MLP neurons of a small language model. Each row is named by its layer, matrix (gate and up: input weights) and neuron, and shows model dimensions 224-287. Each number is 50 + 15 x the weight over its row's rms, rounded and kept within 0 to 99. A neuron's up and down rows have the sign that makes its largest values positive.
A block is one neuron, or neurons of one layer that tend to fire together. After each block is what it responds to, as a language model described it from the Wikipedia text at the highest values.

L2.gate106:47 53 55 35 64 43 65 81 48 40 62 54 75 60 30 67 50 48 50 69 55 41 39 42 70 55 49 24 38 58 48 17 41 43 36 62 59 55 27 47 30 60 29 40 71 53 53 44 54 38 57 66 72 53 29 55 50 53 55 41 64 62 29 65
L2.up106:45 54 32 82 36 65 82 47 43 36 49 47 49 54 43 65 55 61 52 66 26 55 46 23 51 42 37 38 46 20 48 26 39 55 64 55 46 44 39 35 25 45 34 34 30 39 65 52 72 55 49 54 55 47 53 54 49 71 53 49 48 79 51 77
L2.gate147:52 50 47 78 41 47 48 41 47 46 48 64 45 49 28 79 23 82 74 62 37 40 42 15 57 38 33 40 37 57 48 60 60 55 76 52 31 46 56 40 30 55 57 34 69 45 54 81 56 49 57 52 50 44 59 44 38 66 27 41 55 60 74 41
L2.up147:50 68 37 50 56 55 35 34 58 68 49 65 45 75 57 54 51 56 50 61 43 48 49 34 25 38 61 68 50 67 24 62 47 39 52 68 41 67 75 28 24 42 49 27 33 38 40 55 48 68 48 55 66 56 62 44 28 52 51 43 59 75 43 43
L2.gate210:77 83 46 75 48 40 41 27 57 52 42 67 39 33 42 35 33 59 40 61 76 67 45 48 30 53 64 49 54 54 28 36 45 29 54 54 42 79 54 59 40 40 22 42 48 48 62 73 30 43 40 38 46 42 47 69 50 43 26 56 48 58 48 71
L2.up210:82 65 49 50 28 43 30 75 33 36 41 62 37 63 55 36 06 69 48 26 52 16 87 34 31 57 34 48 27 43 66 17 54 08 46 58 35 58 75 65 39 60 52 37 32 54 73 61 41 31 68 38 44 46 50 51 33 68 46 40 48 23 48 72
L2.gate345:69 56 44 27 31 55 58 30 44 65 50 62 71 49 39 70 50 76 63 84 29 57 58 66 47 56 59 48 33 30 42 45 46 61 57 63 49 26 75 43 66 45 52 35 42 46 86 56 68 32 64 47 49 37 32 30 42 51 35 34 29 74 58 50
L2.up345:56 37 35 43 50 44 85 69 41 38 99 54 72 58 16 53 12 63 16 44 38 50 48 41 32 49 27 39 34 49 34 49 50 44 39 43 51 28 61 59 38 37 62 66 68 59 46 45 53 33 34 60 49 49 45 46 54 61 27 54 17 67 34 27
L2.gate551:19 55 16 53 57 55 53 35 69 62 30 58 46 83 25 63 57 37 42 83 39 52 31 79 27 52 49 56 05 49 29 37 40 38 33 56 53 51 40 45 28 13 44 42 60 81 30 64 63 47 41 53 43 57 50 42 40 35 68 46 51 65 70 59
L2.up551:45 57 20 56 51 49 39 60 71 67 31 72 53 51 13 63 53 36 31 77 39 42 35 72 26 34 43 46 02 40 38 49 53 53 44 29 65 38 46 42 60 36 45 84 36 61 19 65 58 55 65 48 73 40 47 34 45 33 51 40 49 46 45 66
L2.gate984:56 52 67 56 52 25 39 34 58 90 63 57 22 33 50 41 60 59 36 14 80 43 28 63 56 55 34 33 61 72 14 48 33 52 56 35 60 44 17 57 37 64 55 53 30 70 47 50 76 54 35 15 60 34 48 47 34 34 29 43 28 70 41 55
L2.up984:53 54 54 46 67 35 16 51 53 66 59 43 21 88 65 22 32 61 48 60 49 66 37 27 58 59 26 32 52 49 47 66 32 37 28 57 58 44 42 51 69 75 68 40 38 63 46 82 72 36 28 22 55 57 47 83 61 72 60 65 41 55 53 50
L2.gate997:46 58 27 60 43 69 63 45 39 57 37 62 40 72 58 45 72 50 47 55 22 68 49 79 55 32 46 58 39 49 56 39 63 52 53 62 70 53 49 21 56 43 15 42 48 40 54 34 55 17 40 52 54 58 46 55 68 71 57 63 41 67 75 26
L2.up997:37 29 60 34 42 59 23 42 53 27 36 66 47 62 67 64 18 45 62 41 73 46 46 40 44 13 52 71 64 48 23 35 54 42 62 49 66 38 59 77 63 83 71 60 61 27 53 30 74 63 57 38 63 68 44 45 50 57 43 38 58 63 12 56
L2.gate1087:31 55 53 30 59 53 29 56 36 62 39 54 56 83 64 37 57 73 65 50 51 51 50 55 48 50 20 65 74 55 40 61 36 26 36 50 21 74 58 31 43 75 31 26 52 61 44 63 54 41 39 45 45 53 65 55 50 42 25 46 41 26 35 34
L2.up1087:25 60 51 42 51 62 57 40 28 31 33 55 54 51 46 38 37 59 53 62 32 63 44 71 53 44 36 65 66 38 44 74 50 48 39 31 41 61 61 59 57 90 41 56 76 48 67 82 56 30 27 45 45 65 61 44 26 59 09 42 59 18 40 39
Responds to: Final word pieces, mostly plural -es/-s endings (examples, hectares, Asterales, schools), plus "Los" before "Angeles" in place names.

L6.gate839:63 43 53 34 40 49 57 56 39 54 49 43 61 33 39 37 40 68 48 34 74 48 39 52 62 47 17 56 73 52 37 63 55 44 23 62 31 62 55 34 79 62 33 48 51 79 29 60 43 43 44 41 55 60 65 49 70 46 55 18 41 49 34 24
L6.up839:46 51 56 43 56 38 57 48 71 57 51 44 58 57 38 30 45 34 47 45 40 50 67 50 46 43 31 68 60 47 68 46 54 51 83 67 39 41 49 62 62 42 52 53 59 40 50 53 46 56 35 94 77 56 44 64 66 63 69 50 62 40 68 26
L6.gate889:85 79 53 50 47 41 82 47 45 38 60 44 49 60 35 63 55 68 54 42 52 50 66 61 44 61 48 60 19 61 47 34 43 63 36 56 52 58 59 52 29 47 51 52 38 57 45 49 42 49 65 47 58 56 45 21 86 26 42 58 24 59 65 20
L6.up889:44 55 61 63 49 13 72 83 46 47 11 59 40 24 55 89 72 63 39 61 59 34 47 44 29 71 24 54 59 16 40 33 52 22 41 30 41 58 52 42 76 94 43 26 56 50 39 60 47 51 21 41 64 54 35 77 58 23 53 36 30 38 73 57
Responds to: Final pieces that complete a word split across tokens, mostly plural -s/-es/-ers suffixes plus -ble in trouble and double.

L11.gate139:60 53 46 23 58 61 21 50 50 42 50 43 87 48 56 68 29 26 33 62 34 36 46 33 51 46 40 27 50 49 46 33 56 40 66 48 41 41 49 62 58 60 47 53 39 65 56 75 48 64 35 23 53 54 45 60 93 38 73 49 51 49 55 28
L11.up139:72 82 74 43 55 45 30 78 48 63 58 49 44 51 61 46 25 37 33 82 52 37 23 53 60 75 17 46 63 61 37 45 48 43 35 57 27 49 78 58 79 58 48 54 52 63 68 80 50 70 86 32 66 51 72 59 68 24 58 60 49 59 45 61
L11.gate292:70 42 53 48 50 23 41 55 46 37 64 50 45 38 48 37 37 47 43 53 56 53 55 63 58 67 61 57 70 35 56 71 58 67 37 32 31 65 62 58 40 64 68 48 51 62 54 52 55 48 24 50 60 46 55 41 60 61 54 17 32 14 57 61
L11.up292:56 53 57 58 44 47 42 56 50 38 63 76 33 59 44 46 45 42 56 56 65 42 27 52 31 46 40 55 47 62 14 51 47 45 77 47 31 55 12 62 46 55 14 39 66 41 57 56 29 66 39 36 58 48 27 57 69 54 45 59 46 36 52 46
L11.gate417:54 26 60 42 61 40 34 76 64 46 59 50 75 68 41 40 64 07 67 42 39 74 40 67 49 48 53 36 67 63 37 51 68 40 44 57 54 62 56 22 41 80 19 64 42 15 41 20 56 63 49 54 38 58 23 46 74 18 58 57 62 30 45 38
L11.up417:69 63 54 55 33 32 65 50 54 57 47 35 39 45 47 37 68 32 46 34 62 42 50 47 49 57 64 55 70 50 45 43 67 52 51 46 53 56 62 45 53 55 52 55 87 38 42 53 42 54 60 44 53 70 27 31 48 29 40 31 47 78 18 72
L11.gate1136:51 62 41 35 72 49 17 68 43 38 69 47 51 39 40 46 53 65 19 48 83 51 51 56 54 64 54 55 62 69 22 46 60 44 76 72 63 63 24 27 60 59 44 45 52 61 63 27 54 53 71 59 41 44 42 52 73 15 47 39 28 42 74 27
L11.up1136:53 65 59 58 30 18 40 42 56 34 73 49 48 47 65 55 41 67 40 65 57 52 44 28 66 32 44 25 57 60 22 64 51 54 90 62 51 35 61 52 42 86 40 30 29 37 62 47 55 21 34 52 46 40 40 39 65 39 70 74 53 19 43 55
Responds to: Plural suffixes (-s, -es, -ings, -ities) closing a noun split into pieces, usually before of, and, in, e.g. method-s, techniqu-es, cott-ages.

L6.gate271:48 52 46 44 62 51 71 69 24 51 58 36 36 57 68 49 72 54 40 60 52 36 45 68 54 62 42 27 44 45 56 39 63 65 40 43 53 27 43 51 58 14 69 25 39 55 62 63 46 56 40 47 43 33 21 55 56 64 34 60 40 42 41 25
L6.up271:45 43 72 62 36 46 50 72 60 52 48 58 68 51 56 42 53 50 48 51 62 76 58 48 22 47 27 66 22 63 44 41 32 66 73 10 52 48 57 71 57 52 52 45 70 67 40 56 66 33 70 44 49 41 47 57 89 43 56 35 56 39 44 63
L6.gate350:43 50 34 38 68 48 66 35 59 28 42 30 60 30 39 29 51 78 77 68 57 73 41 51 54 45 56 57 67 17 18 64 47 47 49 71 52 79 57 89 62 41 48 51 59 61 75 61 41 51 53 48 44 64 45 46 73 61 46 52 33 73 45 08
L6.up350:46 49 61 47 39 52 48 52 17 37 45 41 56 49 41 69 59 08 48 78 41 64 34 82 44 70 57 42 29 54 30 42 61 41 99 45 32 45 50 51 69 42 52 62 35 67 38 48 54 52 47 16 34 80 47 65 62 95 66 56 38 69 44 48
Responds to: Word-internal pieces that continue a split word, strongest on "ong" in al-ong-side; also ent-ering/ent-ered, dep-ending, Par-is, ad-op-ted, pris-on.

L11.gate80:62 37 43 60 53 66 65 36 42 57 46 47 36 03 41 54 70 74 40 69 85 46 62 54 55 48 33 36 57 43 51 45 68 40 56 41 30 67 52 61 66 89 56 65 65 50 52 48 64 48 45 46 75 49 53 33 66 43 66 19 48 60 59 54
L11.up80:61 20 57 29 40 56 63 51 58 41 37 75 46 62 51 31 60 35 19 50 64 27 60 30 47 76 37 70 53 45 36 47 25 35 40 36 43 64 52 61 56 41 55 46 50 62 58 62 63 54 41 48 50 70 36 42 33 25 66 35 59 31 68 55
L11.gate773:57 39 62 49 26 71 41 86 49 32 46 73 40 48 41 52 43 54 66 39 48 54 44 61 58 40 71 59 07 53 55 53 72 60 39 79 94 58 42 74 55 37 50 73 46 65 32 59 77 58 61 29 57 58 62 57 39 50 57 50 48 57 75 52
L11.up773:68 53 68 58 38 33 36 48 40 56 38 48 50 54 55 57 53 13 07 31 64 57 36 49 37 31 42 59 63 69 51 53 44 51 64 46 42 35 55 62 44 33 56 39 51 40 49 57 62 66 67 17 46 65 15 65 37 60 52 63 72 47 58 52
L11.gate843:55 39 50 69 44 39 37 59 20 38 43 92 61 63 39 45 69 48 47 28 64 60 34 28 45 46 50 70 44 42 58 36 34 56 55 57 41 43 51 62 20 38 56 68 46 23 42 39 63 66 65 29 60 61 30 19 69 22 61 72 56 83 69 34
L11.up843:39 14 55 17 47 31 45 27 53 49 45 51 61 45 27 21 50 50 66 69 40 27 75 72 42 46 42 50 47 07 67 69 65 50 58 40 47 80 54 59 38 39 58 26 41 87 50 74 34 55 10 45 33 66 52 42 65 51 50 34 42 55 76 41
L11.gate933:42 24 45 60 73 53 36 17 52 70 54 33 56 48 71 46 37 58 46 55 54 39 53 45 51 60 47 79 47 62 40 45 38 53 41 32 44 38 39 62 57 36 58 49 66 37 74 44 69 37 38 56 57 40 40 59 77 23 46 71 71 45 58 48
L11.up933:33 56 61 49 35 46 27 40 49 40 74 57 51 67 51 47 46 65 17 32 46 43 60 52 56 63 53 53 44 63 62 31 66 25 41 59 45 63 60 69 49 50 42 44 96 41 55 64 39 51 49 43 56 23 71 69 52 60 58 36 44 68 36 43
Responds to: First sub-word piece of a word to be completed, mostly a capital I opening a word or title (It's, If, Iconic), also L, P, sp.

L6.gate827:61 74 58 59 55 63 37 59 53 51 37 34 67 63 57 38 40 41 49 49 71 27 40 43 19 58 39 43 50 67 36 37 42 70 50 57 46 85 37 51 36 43 39 64 70 58 49 42 58 25 49 49 68 44 40 56 63 49 47 49 33 66 39 56
L6.up827:51 55 50 34 65 41 62 56 37 57 56 26 64 33 33 38 54 39 71 51 31 60 52 61 53 59 50 50 70 73 59 40 23 55 31 33 83 55 54 43 56 33 37 65 56 36 58 39 48 57 44 59 70 56 41 45 53 68 62 50 46 53 58 62
L6.gate1258:69 52 52 63 57 39 64 19 62 43 60 68 83 39 51 62 56 47 48 67 62 16 33 46 26 59 48 39 63 67 60 30 59 62 42 43 39 45 34 75 41 68 53 56 51 41 56 81 47 51 40 60 48 49 53 46 57 28 53 39 67 50 50 47
L6.up1258:54 51 59 57 52 30 73 04 35 51 67 57 68 62 67 54 39 63 66 51 77 39 34 29 27 64 49 41 83 75 65 42 52 39 44 36 44 57 35 32 33 51 70 44 47 51 58 77 68 45 51 50 72 41 51 55 57 51 67 32 68 73 53 57
Responds to: Short second or middle word pieces after an odd split, especially k (O-k-yar, A-k-asha, k-inds), plus hyphens and dashes inside compounds and ranges (up-and-comer, 26–28).

L2.gate122:67 58 74 49 73 25 61 55 43 81 49 65 48 56 26 74 55 61 59 56 34 40 39 51 31 41 52 39 49 32 38 48 61 54 70 57 72 51 60 44 49 41 55 60 66 56 36 64 74 55 36 27 48 54 52 63 53 23 63 58 17 66 62 50
L2.up122:44 54 43 35 62 51 54 36 63 59 46 29 36 41 41 52 74 23 71 58 57 58 34 55 25 53 37 67 42 35 52 43 50 30 55 79 65 48 32 39 43 49 61 29 57 28 42 69 61 65 54 11 47 39 47 38 42 33 65 57 38 59 34 52
L2.gate130:78 59 57 28 48 73 22 39 80 60 44 75 66 73 50 60 70 66 69 58 75 24 53 36 30 66 33 24 20 52 46 23 58 24 57 33 69 58 52 54 23 54 28 49 70 53 70 58 60 47 32 70 53 45 58 35 51 26 46 45 39 20 17 73
L2.up130:40 43 75 52 47 56 34 32 32 54 30 70 47 70 27 47 68 27 51 51 89 44 71 61 38 45 56 73 44 48 51 57 67 41 44 49 64 46 65 44 48 42 78 25 58 40 81 48 54 68 51 67 38 52 66 25 52 45 67 82 29 69 38 35
L2.gate215:25 84 70 41 71 54 57 58 75 70 54 69 50 46 63 45 37 65 55 60 80 79 41 60 60 61 57 56 45 52 52 51 46 27 33 43 75 45 33 28 48 24 69 62 51 37 65 75 62 86 75 27 42 41 55 36 46 24 44 65 52 66 12 63
L2.up215:49 62 41 52 57 37 67 52 54 31 72 54 48 55 53 29 11 51 54 80 39 77 25 92 05 46 42 60 63 31 49 50 54 59 40 39 50 66 47 43 17 34 46 68 57 41 41 63 47 50 53 42 75 60 53 17 35 63 74 58 47 85 47 71
L2.gate252:45 35 60 41 40 20 61 36 75 38 45 50 84 26 61 40 62 34 50 65 56 59 32 61 23 60 66 49 30 56 41 42 46 47 27 63 40 43 56 71 41 37 51 81 58 40 93 41 43 29 42 41 40 46 76 47 58 21 49 28 35 55 97 28
L2.up252:43 58 55 28 54 68 56 40 56 32 27 55 33 66 24 70 26 54 57 57 49 44 49 62 25 52 38 37 66 52 40 30 70 33 44 48 11 37 39 44 53 47 48 41 32 62 53 37 78 46 33 52 29 50 72 40 37 46 66 31 66 23 51 43
L2.gate333:49 52 59 23 41 59 47 32 57 54 69 68 60 56 57 67 74 56 34 27 55 64 30 44 44 57 52 39 20 67 54 51 68 49 50 36 52 62 58 43 48 54 39 34 51 69 68 31 60 43 45 67 31 43 55 30 42 34 52 42 56 90 48 60
L2.up333:54 39 50 37 52 52 65 25 66 49 27 61 65 23 49 58 34 51 58 54 79 65 67 38 70 67 55 58 37 44 70 38 77 45 38 55 48 33 38 51 56 33 51 40 59 62 58 50 50 43 44 55 55 41 26 26 26 56 55 22 78 48 33 65
L2.gate488:37 60 99 34 47 64 53 28 57 42 22 39 51 44 46 55 86 43 25 48 64 55 51 52 42 21 70 68 40 70 55 52 36 27 57 59 37 31 40 54 61 45 81 55 52 39 62 44 62 79 49 37 65 71 43 59 72 52 67 62 53 89 50 47
L2.up488:46 46 93 62 67 56 60 53 62 53 33 26 50 53 67 51 52 28 28 51 71 56 39 59 41 51 43 82 06 73 33 38 18 32 39 49 47 13 42 47 38 46 48 61 68 45 48 63 41 66 66 46 49 62 58 51 69 46 68 69 41 38 77 53
L2.gate1121:53 70 64 28 68 46 67 52 55 66 39 39 46 51 58 34 87 42 64 66 71 47 44 54 44 44 75 68 52 46 54 50 21 27 16 63 55 50 58 47 53 62 35 65 55 57 49 50 45 63 35 55 44 62 70 53 65 69 40 63 49 55 53 56
L2.up1121:27 58 58 44 47 27 65 41 49 35 24 31 73 41 58 70 43 33 56 39 60 31 47 15 31 63 50 40 78 55 40 30 37 30 43 73 35 43 61 60 51 27 62 25 72 60 49 50 73 70 93 35 66 59 61 44 44 30 67 55 33 57 60 60
L2.gate1254:53 53 20 54 47 50 50 31 52 45 44 39 67 59 36 18 48 33 18 47 51 53 38 52 45 83 71 50 56 52 73 67 53 36 73 68 12 47 48 88 27 27 68 55 31 29 42 45 49 43 44 55 84 64 85 34 09 47 47 57 48 58 48 67
L2.up1254:51 55 49 53 60 58 67 42 34 52 32 41 64 46 41 17 44 61 37 48 58 35 57 62 63 82 81 62 68 64 93 54 61 56 55 55 18 29 33 67 34 42 64 65 75 35 38 37 57 54 50 29 81 44 77 30 20 30 63 51 80 54 51 57
Responds to: The first piece of a split word, strongest on "mov" in movement, moves, movie; weaker on other openers like vot(ing) and lone "I" in tables.

L2.gate175:39 65 73 32 27 30 25 47 22 63 22 40 33 52 44 24 48 44 41 67 71 45 63 76 65 54 52 56 39 42 83 55 35 52 54 37 54 39 41 59 65 23 63 36 59 44 52 85 64 51 44 49 39 47 58 61 50 55 58 45 38 74 49 42
L2.up175:15 39 30 56 35 38 59 90 58 30 71 57 50 53 43 24 35 30 52 38 63 59 60 54 67 28 74 42 68 47 64 60 66 82 39 38 23 39 42 54 23 44 44 51 43 30 35 40 71 66 55 68 59 52 21 54 49 41 41 52 50 60 42 78
L2.gate366:44 59 57 43 52 40 59 27 50 34 32 51 48 97 55 51 65 59 23 65 68 67 39 14 73 40 47 61 12 36 73 48 37 46 30 83 47 57 54 28 47 54 46 71 30 47 42 77 50 56 49 64 53 34 37 38 85 71 56 37 39 74 44 71
L2.up366:30 93 59 22 43 62 53 46 79 53 12 51 29 68 17 28 55 60 43 59 56 55 47 45 68 34 64 69 47 31 34 57 41 65 50 69 66 37 49 47 39 45 67 41 30 16 34 59 64 65 24 52 55 43 44 27 47 62 44 59 47 88 86 49
L2.gate516:44 44 50 46 51 45 42 68 50 71 86 72 48 57 57 54 46 54 44 67 60 26 34 51 51 62 60 42 48 69 42 60 41 37 10 63 20 65 58 41 55 24 39 53 54 54 81 52 65 49 30 59 66 73 39 30 36 46 31 32 34 42 45 57
L2.up516:59 77 35 46 49 46 43 42 44 39 54 74 37 72 35 40 63 46 52 57 51 47 57 46 66 35 48 31 64 42 49 56 55 40 25 50 62 36 44 43 49 22 49 39 67 52 58 42 51 72 40 58 69 55 29 58 38 62 36 36 22 50 37 57
L2.gate518:49 45 64 56 37 18 66 40 39 45 30 69 79 70 28 60 51 57 59 27 73 39 26 55 44 48 39 66 47 47 52 73 83 59 52 39 59 47 55 77 60 49 50 67 36 42 62 64 45 60 52 59 65 42 47 28 33 58 68 46 55 19 82 22
L2.up518:39 58 68 43 55 40 70 73 54 55 50 35 66 42 46 48 42 57 58 24 35 72 45 27 47 73 15 54 43 99 66 61 57 46 45 58 87 66 45 23 44 31 54 60 67 58 39 66 73 45 57 64 45 56 20 50 54 42 38 37 59 33 58 47
L2.gate524:20 65 56 37 26 60 24 67 72 40 43 51 49 67 75 35 50 54 52 90 41 48 22 83 61 71 56 31 12 48 47 36 30 60 64 70 64 38 45 66 42 59 52 34 41 37 28 60 31 75 27 56 71 29 55 40 38 26 51 53 38 26 67 58
L2.up524:29 81 33 65 58 50 28 49 67 22 45 51 49 60 80 46 57 58 82 56 45 42 36 49 28 41 74 26 48 66 70 49 24 61 31 67 42 65 52 75 63 62 24 30 43 33 29 87 48 56 59 68 40 60 39 62 46 58 57 30 61 57 66 47
L2.gate918:61 48 48 58 49 14 49 56 39 27 42 48 63 60 46 69 68 71 33 61 60 39 13 34 62 62 79 48 44 21 77 53 53 32 63 66 44 48 47 54 44 47 45 49 31 44 51 56 67 58 40 27 60 19 68 50 49 55 55 59 31 41 54 81
L2.up918:19 71 47 65 48 56 23 50 28 62 45 64 83 40 35 58 50 56 67 61 43 56 53 29 57 64 67 34 57 61 53 65 59 39 48 46 53 65 66 59 80 66 39 38 56 59 46 73 76 28 77 60 52 67 48 41 32 67 40 42 39 17 45 65
L2.gate965:65 35 61 48 42 45 39 50 55 36 44 36 56 62 59 56 62 61 71 70 35 40 47 16 67 54 83 36 54 53 53 41 63 62 51 47 36 32 37 21 51 51 36 50 59 43 58 57 35 46 38 39 55 41 49 57 70 86 53 16 41 43 75 25
L2.up965:23 66 44 47 31 36 44 52 32 57 53 75 45 67 29 46 68 42 42 33 41 57 67 36 73 60 79 32 45 51 64 65 60 40 56 51 36 49 28 51 56 76 32 45 30 58 62 47 90 57 57 63 44 52 34 43 44 69 62 11 54 31 81 63
L2.gate1055:50 53 20 57 52 47 47 48 46 63 63 63 72 22 56 35 53 81 33 56 55 66 71 20 75 34 45 59 48 73 57 64 51 22 60 50 49 70 72 60 57 80 69 75 57 61 43 66 65 37 64 65 71 57 63 30 50 43 36 40 50 47 67 44
L2.up1055:46 38 55 47 53 53 48 57 74 46 52 51 45 69 43 25 67 37 54 44 54 47 58 20 77 41 51 58 49 46 61 94 31 19 57 82 45 34 50 64 70 36 33 65 41 56 52 41 42 67 44 69 41 35 51 32 26 68 43 25 45 34 51 53
Responds to: Final or middle pieces that complete a word begun by the previous token, strongest on the ing of sentence-opening Following, also Buen-os, Wal-k-er, U-K, Sen-ate.